config = dict(
    norm='rmsnorm',
    rope_base=10000.0,
    qk_norm=False,
    attn_scale=0.177,
    parallel_block=False,
    init_std_qkv=0.0201,
    optimizer='muon_variant',
    beta1=0.95,
)
MLP neurons of a small language model. Each row is named by its layer, matrix (gate and up: input weights) and neuron, and shows model dimensions 160-255. Each number is 128 + 24 x the weight over its row's rms, rounded and kept within 0 to 255. Numbers have three digits each. A neuron's up and down rows have the sign that makes its largest values positive.
A block is one neuron, or neurons of one layer that tend to fire together. Before each block is what it responds to, as a language model described it from the Wikipedia text at the highest values.

Measurement unit abbreviations. Final pieces of unit abbreviations after numbers in infobox specs (ft 7 in, 90 kg, 27 hp), also abbreviation endings like HUN, UAE, ERA.
L7.gate271:122141140112105121107110125122163053148152129121144113083101137111119084096127108170166110134125126133147115158136140134115115103113149132141154112127147119129137097129165153073187163120145101147110164123105060090127141122093140097143152093111164092117096144091144119136087134165098141096
L7.up271:155142162115114163145118150166045098139139109110107160097096192135124165104155124144114105140121095098149101108144090097122150161129112115113122121079182105139116109114149140158162163104135140135142158128124123133137131127117077116132117127106172161126088134144142114129109145151107102133

Pre-modifier adverb slots. The -ly suffix completing an adverb before the adjective or participle it modifies (widely known, highly derivative, newly trained), plus be, been, most after auxiliaries.
L7.gate265:121162082096147118130123133126144160126172156148134157125138100179144109135125094105099169102125105121114123106138133109119141141149134139105127147148097144126142114160136141122153131104078146155187158104123113133110123153153155105117112122131131114142088081079126124136125130137141131155
L7.up265:127105111136153132152136074121174087094114149111132116142063121153148112105197127099151123119142154162129091130084150147145161136123110132139147129130142185166164107087152134102179131086101120105166114107163152127104158099127178120085143119159137161119113101080138157118144123154100121127

Introductory-phrase comma. Commas closing a sentence-opening phrase or a city name, such as In 1892, / However, / Greenville, SC, plus "In addition to" and connective word-endings like Alth-ough.
L5.gate72:107146142100120101151171113128136143136161090123140143103111134163114116109112155150140148120139181098136104161104131113153116170145143086106130109153090137112099123135156160126148103132138134180150121131149127146120152121098128190126102104105081128120155098133141151120156127119082115122
L5.up72:138117084098141174085112172124178072159141121130142101129106101091153107148170166091123156121109134131105147139139150119102114112120110131122111131106137088094157139141112071149124111162133085083115113127138093148135150104133153108134144168124168156129108134121079133160097134137070093117
L5.gate99:129168124119138119147080121148126134123112128115199129128137169111130154147124159084106132147128136170145105141123077105128126097156138115099134127160178130126112127132126139082178139171133086148124155096153157149106098138130142157091089119141157143123077134114155107121138148102109126087
L5.up99:110100157107131148111111138123127112132133144177135119126122107082097108122146135127130133119091146134140172128116157138120121136147144113074115133139183139128158110155085109117110118134089159085157144118145079144153174106123109107208098194112178111082162134139102155109122113108087148146
L5.gate103:118180129127124126099111144166100166096103117087129094131122073131156140128129145169139181143093182159142174114104138139122120112119129151081129163109134120133170103109137154119121112129139121105110100102154116143099112114135116171167099120121166113138142116139089139101139135173112085132
L5.up103:075137121114113140138132129141130110098151106126155115134156103160137130112100083160135104086101147104128119113139139130101129136119183132083134147108192095129089119193158126159140102126143121117149117155134090150153138116102120146133133137138178111145127115109134154121099096107159115158
L5.gate133:162123134093131151099159108101117103114160098108134141141156093110107156112152170139169136137091103133138116129142143135116106124145105118134144152094136177120094111130148165104141089122102144106144081097081144076105113121107126103154112119080152134106143130092122147135159157159164127177
L5.up133:125155124152149133140129146135131119115150141134145121117122110107059158154149133137121126121145159097143084113143107122168077130159120110112087137105124150115164109100126140137173127155103142177114133107157119102144150121135150140111079196116138124151094109126153114115126128116102118134
L5.gate170:103136088127138110125143111099131089132141098125144109136111174118168136143095151138091125138140118175128141164131161135180105141132101143136108136117131133179138101134135119141119160135096111162110124132134119121122125123118081074095128064115151151102122111148152083136135092151098120153
L5.up170:110107174079127091118132081116121173132093125104130129170155098158110133105143165121104119133099138112130142162170128120153115159115068186101136125151103131137148052145106126172159136151143165112159124153138121140142163167109138109101102111140116125124110127120138117151104113140144138093
L5.gate182:112125135127153099126142154184130121121123118138128129118119083116128094156144143133116169065101145125151099151163107169122137116140167079121162115124125124145140095138112091149109137122142165155144134123135113156169126127135149127191121112116157125090126106119114129091151134109124116128
L5.up182:157122118109108123113111118148112158121141088099155138137125140131112135131128147096155154100144153133154129106112164111144131126129115108127130098105122121141099160103139118150150121167077176136142141143135115116128131099132119129154156104155143137087117083135157138166137131117122150165
L5.gate227:160119086172094136098115076120130138138129116151118118120165108093109192138120155114116149159131138161122147103157164039173130134141085110139132169119161115120122099093122105127128115105130153129139137153116149126123096136139107118132093128169127133135133106177104105099157104158100117110
L5.up227:066137104102163109124120113124098129123073093155114137153150110144100140081169084126127146103138105150121138127164095109103115149128119104132106107146110108141159120099165096134107180142112106130144120097155103146165123105172125151139129139150114145155146115107102148163155085114147117178
L5.gate298:133141142075123130086144117144121092135144111111105149114106087146126134121073169181137143133134140133117141153127144111132160084176120157103145107149143136165130115108098162154156162119102116134098132123131123143174106128108120094127123090111149130152130120157125111138091142077100146173
L5.up298:135169075104145098165128167117093133138098106142120115142116106134123078137110129136137094111125133149131174104118111146102146134148151149139130099095134115097192142143210089173128083153099103122102170123116116142105122125121123070162096136152130142167128124116102138121099115157159149124

Comma after noun phrase. Commas directly after a noun phrase or subject, opening an appositive, aside or clause, as in assistant, Lawrence or boxcar, while.
L7.gate204:110113091138146143125137122148123139110122130138119099108103113106123114143133142143172128113116149129161134137130165139102165133158166128117093126123135106146151152079107124105116171100140122165119182122127101108164155160145099089109158099107150154137138123141166109158161130123120128184
L7.up204:121134119170155166098188109148111152102145089086143115125128120123122133137176121130135141191104152111157102159149131183109164142133132135119154133132121110186169125128155144115132164114127105129150156166108140130117167106149121127072124154097114194128152154148134131140140105122112117104

Units after numbers. Measurement-unit tokens or their final pieces right after a number, mostly in infobox stats, such as met-ers, k-g, ft, mi; sometimes plural endings or table abbreviations like GF.
L8.gate29:117121130133137097112124089123117179140145132087173127105110127100165092099107137137129095143102150147180139141114151138133141107093110176131178144122129140141129127133154143119140139109072136140123159108133128104123147149148094133093110114155150046134149162104126109129140060114090149117
L8.up29:169125183092126121152163100117146117127081129120155088139130129151144133086124109142059096157139127107132093145153146153121118158161110144162149110131109122096133101109112151143111101144148111145102146120167152135120165098120121133120102123154106098165157131096143106129103153147094147110
L8.gate37:133141159085107129157137149146105090135140108120124131176118153101102124109123105124150147124133103168129119131119121156110100117120137123147121151116203146130126120104143117151154106119161137144128137130095094098142131148098058112155096152102081150150134127073125107127122159166166156136
L8.up37:130106150113181106117115140116145110126118113157138182118135164129121111118132149124114094116134115130128102133107118145136166142152112129178124125126093139151111131124112098154111113142080180162096128143158122109152119104084150049134113107118113145119137118150137119136154128138125115132
L8.gate71:148127171119105144131131113124164139169104102136153154106124136137168136136134152110102146082103120118111102129173152155127126144155122146110119142144147116118102123144144184174141106141142100141034145146093125125136145126147106094158105106145194096143105120130123136167124100180112124136
L8.up71:153141141129129085126149103106117041127100107156117118107120139125136103186120105131136154099132138131163124105093105151140136110173176111151105103139144115129095091126118151143157122138088148153085148140154146126138155139114120163122147130121138112122129105138139103081135134135097072102
L8.gate193:133118148107151127140117137099133152164111100088131142112117125146119186151136126144077115127155128116115113107131123110122151117118139141108121169153144157139102131135089131177129090133157134124131149125154145139144093100123086118159148082151153165127150159148092122145115166126107149144
L8.up193:123131130116154105131111188102127150106145139104155098156153102133132083116145128165150145078159140127140130116123145113117134093116121140143167129150137175131104107158178158155164135101122148178108148129084127083133216116122110138105130104071102159141163143129166105152100106078152138099
L8.gate233:136132160156142124089142105155115100093140139137134132143119126184144154168122130164122152109121139108121136141140158148187052120122115132142132126140142130145147110119173111109120153138119096116131145128153105113129152161161145090104115111133119159157085172153130097121098124124134118127
L8.up233:146127133132164148126119053144134127140128105137108130125133119120129130103113106145123155129099156098168135079121146134141089169125136138173076106095152109142132105131164077128105162123133101110124113113101126124108153146144149133185107115089113088112097109113137130130121139161165159120
L8.gate274:083163130093139110113156131097149151148070115151113143132101140180123132125109109122085123129134128120100080063154130150101135108110111094150110149137180128134117144100132132134148121129138153117123141093175074088104130083166141148143160117100150097107085137177138121115145140145139128147
L8.up274:135105111122116135171105145117145123114135122085148143164103144112143146108131138161136156104122139140110144111156133123120170121108120111116138115085089117106117182146131163109093142137144109155099162125095111131094174158146096161132167131106159111109107138115148123140113134148143156092
L8.gate280:180140132143127120105190140136105048079099145092109120151158109140146127171097143130109143118100103137149130161106125105137153111138131131100135122122164117129149126116132119138103095133112113138113119092140149155130126127109144110127141145140153101132123182153092092107151152119119131116
L8.up280:117130148094109128142110125136154110119087137136097116093156106131106105144114084114108107098124082144159102153116136132137070090102171118157138106128129118108109162126134132129129122139128106111131092177102083119091145107140109085126110149137155127121115124112133141124111149136105097106
L8.gate307:102108108127143111145136146133152160140095107122099114095134099132099124126127183142119168096104110117149129119146150127139124114169125056122124084142137084157126150119092100115124114166128121145123130122157145142115167203091145172137114095180105111094131101125116137117103140150124117118
L8.up307:154143126137175131131130124112143142142187087117096098128106137136112099145133132108121133092136144155093111138111139126168146151162153084126136135112130160182084142148111101122105145120133140111118129143156137120154106155132117163168162115172075104098141137148127139109120119131128131139

Word-initial fragments after auxiliaries. Opening word pieces of a split word, mostly after modals, auxiliaries or subjects, such as sp(end/ent/ecified), st(op/ore), be(st), me(diate).
L8.gate7:103105113130129150084111109120104106177137122168096146108152129162147102171110094121153108118157111118081090111136093177160138142128152156138142137093158133136083159141158100089073096124132131101135117094131124136123085099112121141129131163104145115152120170139135140120150161166142087120
L8.up7:134163148093139142142135106129133177124165120110134118133171127121086171168090117151120127139119102101114139098138136166176095149142128110161143140148147136126099109113156130115139127119105165093115120097134126151148106161145122127178147109108122111161146114125142188183150138134136154100
L8.gate12:099133132158135114151157155120142130118092126108158125109104134133098113100167154103158127128155107127155097143114124146140159154159123113103088108114158130122172132151085138116106187108102142131147125119160169180145088106169153149144146136168114146150124137081110149148156168132143111138
L8.up12:130099129139114087136159178097109151136137127124098146131169151078143186152118103138139118148090135061078164075084116153135143127113133124095136134126129143123156137114112151107125117132107150094145135113125124137131094088114123117137108125138112121136142153134136159129097116169123133094
L8.gate25:109119116113120125109156146181117166146112132139123142167163113091070132121091127141128147113131129094123149125132159129127126122166143113148095176110132118133146128113093119092126125124115181087143079129124142142143142159162091134166127085141141150122129124148121136138123133170182096126
L8.up25:086109125106145133113162135096070124122081146085116155178149139115118092133082166106171132146118135136140127121125112120176100152138158172167178091089101124104122091112118120116191141165134167141131118133128173122193172140133113181113110135141135145099102142136132165141118151097124145128
L8.gate26:159100124113169140150123144141155122130166134120124116140146140108092157150151085073177128136141141105139142062101122099122138140164125154099158117135133128133097130130122128176124133138096138093139153129124153163155125185145107128156128180140127133134124135127124135126149129097162133154
L8.up26:123158113109157169114172154122121093136075036155141106124133132138142122117141164093109095130155114134125128134161139121151140127156088132126100122073098144107172140121128186169132137121127160120095105147125123146105118111154105141144144164117113108142112128149102150137155175126124122154
L8.gate38:110113161137147154119129166106098146121150115120154174119102076116129148109090140123159117133129109118112117109169118107143161145163117103138133116177094164137127147188151140131114164139160165091075140063127152133131134151118146104086110145100157106135135095120134132163149104106167107110
L8.up38:181122110143109125127132143176090137127112088131155162138102104131191080172142156083125110133108142148109093117159126107157102114146146103180155130106141138126145154154145163161157104119148096103117152153117083132127144139106117149108153103129107120120136134115103126160081154166161109123
L8.gate184:120112144112137141143141085116114102134133099157148117110084141171167102107150117133098124169141145157132127136140156137110115131144126106127133107127091118142109121089135066168136163120139136181106139112114146153096139144180108154121126106103140101164126127141175139098144106165090115111
L8.up184:145117085103150147189099116136103094140097153111140123109117119112118148136141104137158126145089110096134117112142154137125115170131130096085138100152116099140109146117138139137132149149147147116140141117131121124158102113151132167135119144106155097131135102148143120086144148132170141195
L8.gate189:144155110135124142112155159157112142166159068121116133121131144174151140093145128120158109114130117097153130138123157165155108144159099154119116143137138154166135155137145139166153131115138169082157126176122155156112135160147112120110112168166152123150137179178130124140122099125109112126
L8.up189:125161123145137116107172124105106135134110123109150140108091097135148119123110088116167106140096149086136112144125156102195135143095137104135140131143146156166099096120124139128149124156128121097149160163111127160169144146125122123101153129120159170166175112156114141156124118095136140117
L8.gate295:101137080101113122072133095120096141116121143134142140149123123180187157081134135092150118109074141159148104143117171116130190131106125149093094152110183165070139167111154116112102129115138122142135155113121135146141109098121081065190161107139120099144156126120120137162129162119124136119
L8.up295:163139167146112112105141146150143129127111122129137150126130112084137112092134076136143149131125090133138143135082110146136098178127107165125081110185117167175141152168142125125180125111143127125058116122164124144146145113106169114207140117114163105100122092124124086130156103130105125123

Comma after noun phrases. Commas right after a name or noun phrase that open an appositive or relative clause, as in "Jon Niccum, writing for", "Mississippi, a successor".
L8.gate23:143096142154099124137167181131136085151128124149143113107151105147119097137140147161129134126136176122082169163109117092111140148093144115109161131133106134112096107150108144143089134107118132122157173126114129120082144137163140148115152180114160134101134131145126099125169121162151089118
L8.up23:119145143105121145110131096093125133080143097121112111111141122134144114128153144139145153122143124141151133134108107123153107145114148131115153080109139112110096098116132114134133133135114114157149162152158125124128124136152134132135123140141171115151121158127140104162095123108159106138
L8.gate31:100080123106176125137105142099112107134117140157126142125140125120114104137163135118093150112165108159115109156071106142136134110136168152120114113130148134098091114095135108139169112123135149127126128131148142119084122091163124115131125138160137154150107112110166099136123092174131118142
L8.up31:143116148121169098121142145158134101118110117107130137112143121149111139087142118111136123146095114094128185132108155135104092110173142134155146117139097154118134089127130112125148159108103132128126121121150121127150134119142143117161139133079185115083117102140165133138122152167129147134
L8.gate89:143115121127121121117110120121092112113169151133119127126158178161114113136192144162168114094141117110139142104140098112136136168127148134103113140094117144129176128144129133131138150141158124129140112140101083170135091144136105148154166095146155118146130129144190162141140117100121128155
L8.up89:145072125192172156152122149128122104145141143180157160102144128117124147124125130124102130121188132092115119120123115133148104169121081115108125101135113114146156132152141127137131086179126101138089156137169159107092137133115122082127147106101110132130123097123145166175165123133088122097
L8.gate124:103112146127154112131117134139150117167124150130096100120106105119125094181122142149122117119133122094138141119153116103121117113170097144137140162148127145135078131136090128106093152128108144157111173085048158118121174111176111125152158123142154130089174123119122132140095116124143120143
L8.up124:091131131143115134121166149161135128113137088114143135116146114133148126130182155144144113127063135115101160104108092139123132145148135148123126089132172108111164105134095113146102103093110096129099126094156119160094140167158124120086127142132127123158144084142138100114142158148094131141
L8.gate152:133095143150131116168120137130100143169141101124125114123150101124175096129115131137149128169109105123122153129101096080156114143110116157132127103157152122094127148148138106127130115088078138150199133099084079118131124182209121143076149144088148136146154130118151110130135095154110103173
L8.up152:149082114112106128125146128155141132127097123144116135124105125128134110160137114123112138157096122133113163137099125127157125127137123131108105144123114071115158097124157128105109114112130138209150111064127137173127145142121142128057123104121138082098130117142128128120159159143104109127
L8.gate262:142159165133135104153113117132105151150166133080116130132129135098165176125165100145147169157107132126138168167134145131112145129097155107109108124106105115184126137150169098088092107143141155112164143111071135157115150134115142171126150101096151118128114118130157087147097127160136091150
L8.up262:123138114100118150103153107092153130141127115114142092100131091146097082117171115127137167132125191143158124081106125109128170115135125133127068154170114085139154115151136124184154164147121123105155128150130112166180136122156141130142119139154147121111169099136127152099086149181163148159
L8.gate287:119121153104119151144105117125169108137117127153080132135178094130108126175165104122124153153117152111113152129136052134144106165178144121108161160118133097117133129147090115126136157127134128136142113108113151142097110160164121115088089117163160156123158117145109123120123114101130132113
L8.up287:141160134111151118156071116087112144161155125148127142117110121119127137161112138146111133128115102192150166163086127143124144094126121105086129110150172121163161190133142139160143153096147128143120080103126137113111120131149125158125128144145140106135114134164134112160120086116103120160
L8.gate293:118127101127097134118116136132131144081143089091139091150144177119067149136111144140095104096122146128128119145155122089180143150159158114172135093075129089115163117125132145184155126139097130143087093140098134137118104129151140090115146141147147131104117136127103103124146114169128116096
L8.up293:143139098095096134171155137136132091120081059154089132147154169090109119106121121135149154123110096139104107158110134142165141108140155144191133157152085145155148144137150149142130143160109101110075103120159147110135114144127136087110130131152183153111116135098131126155144125144107147168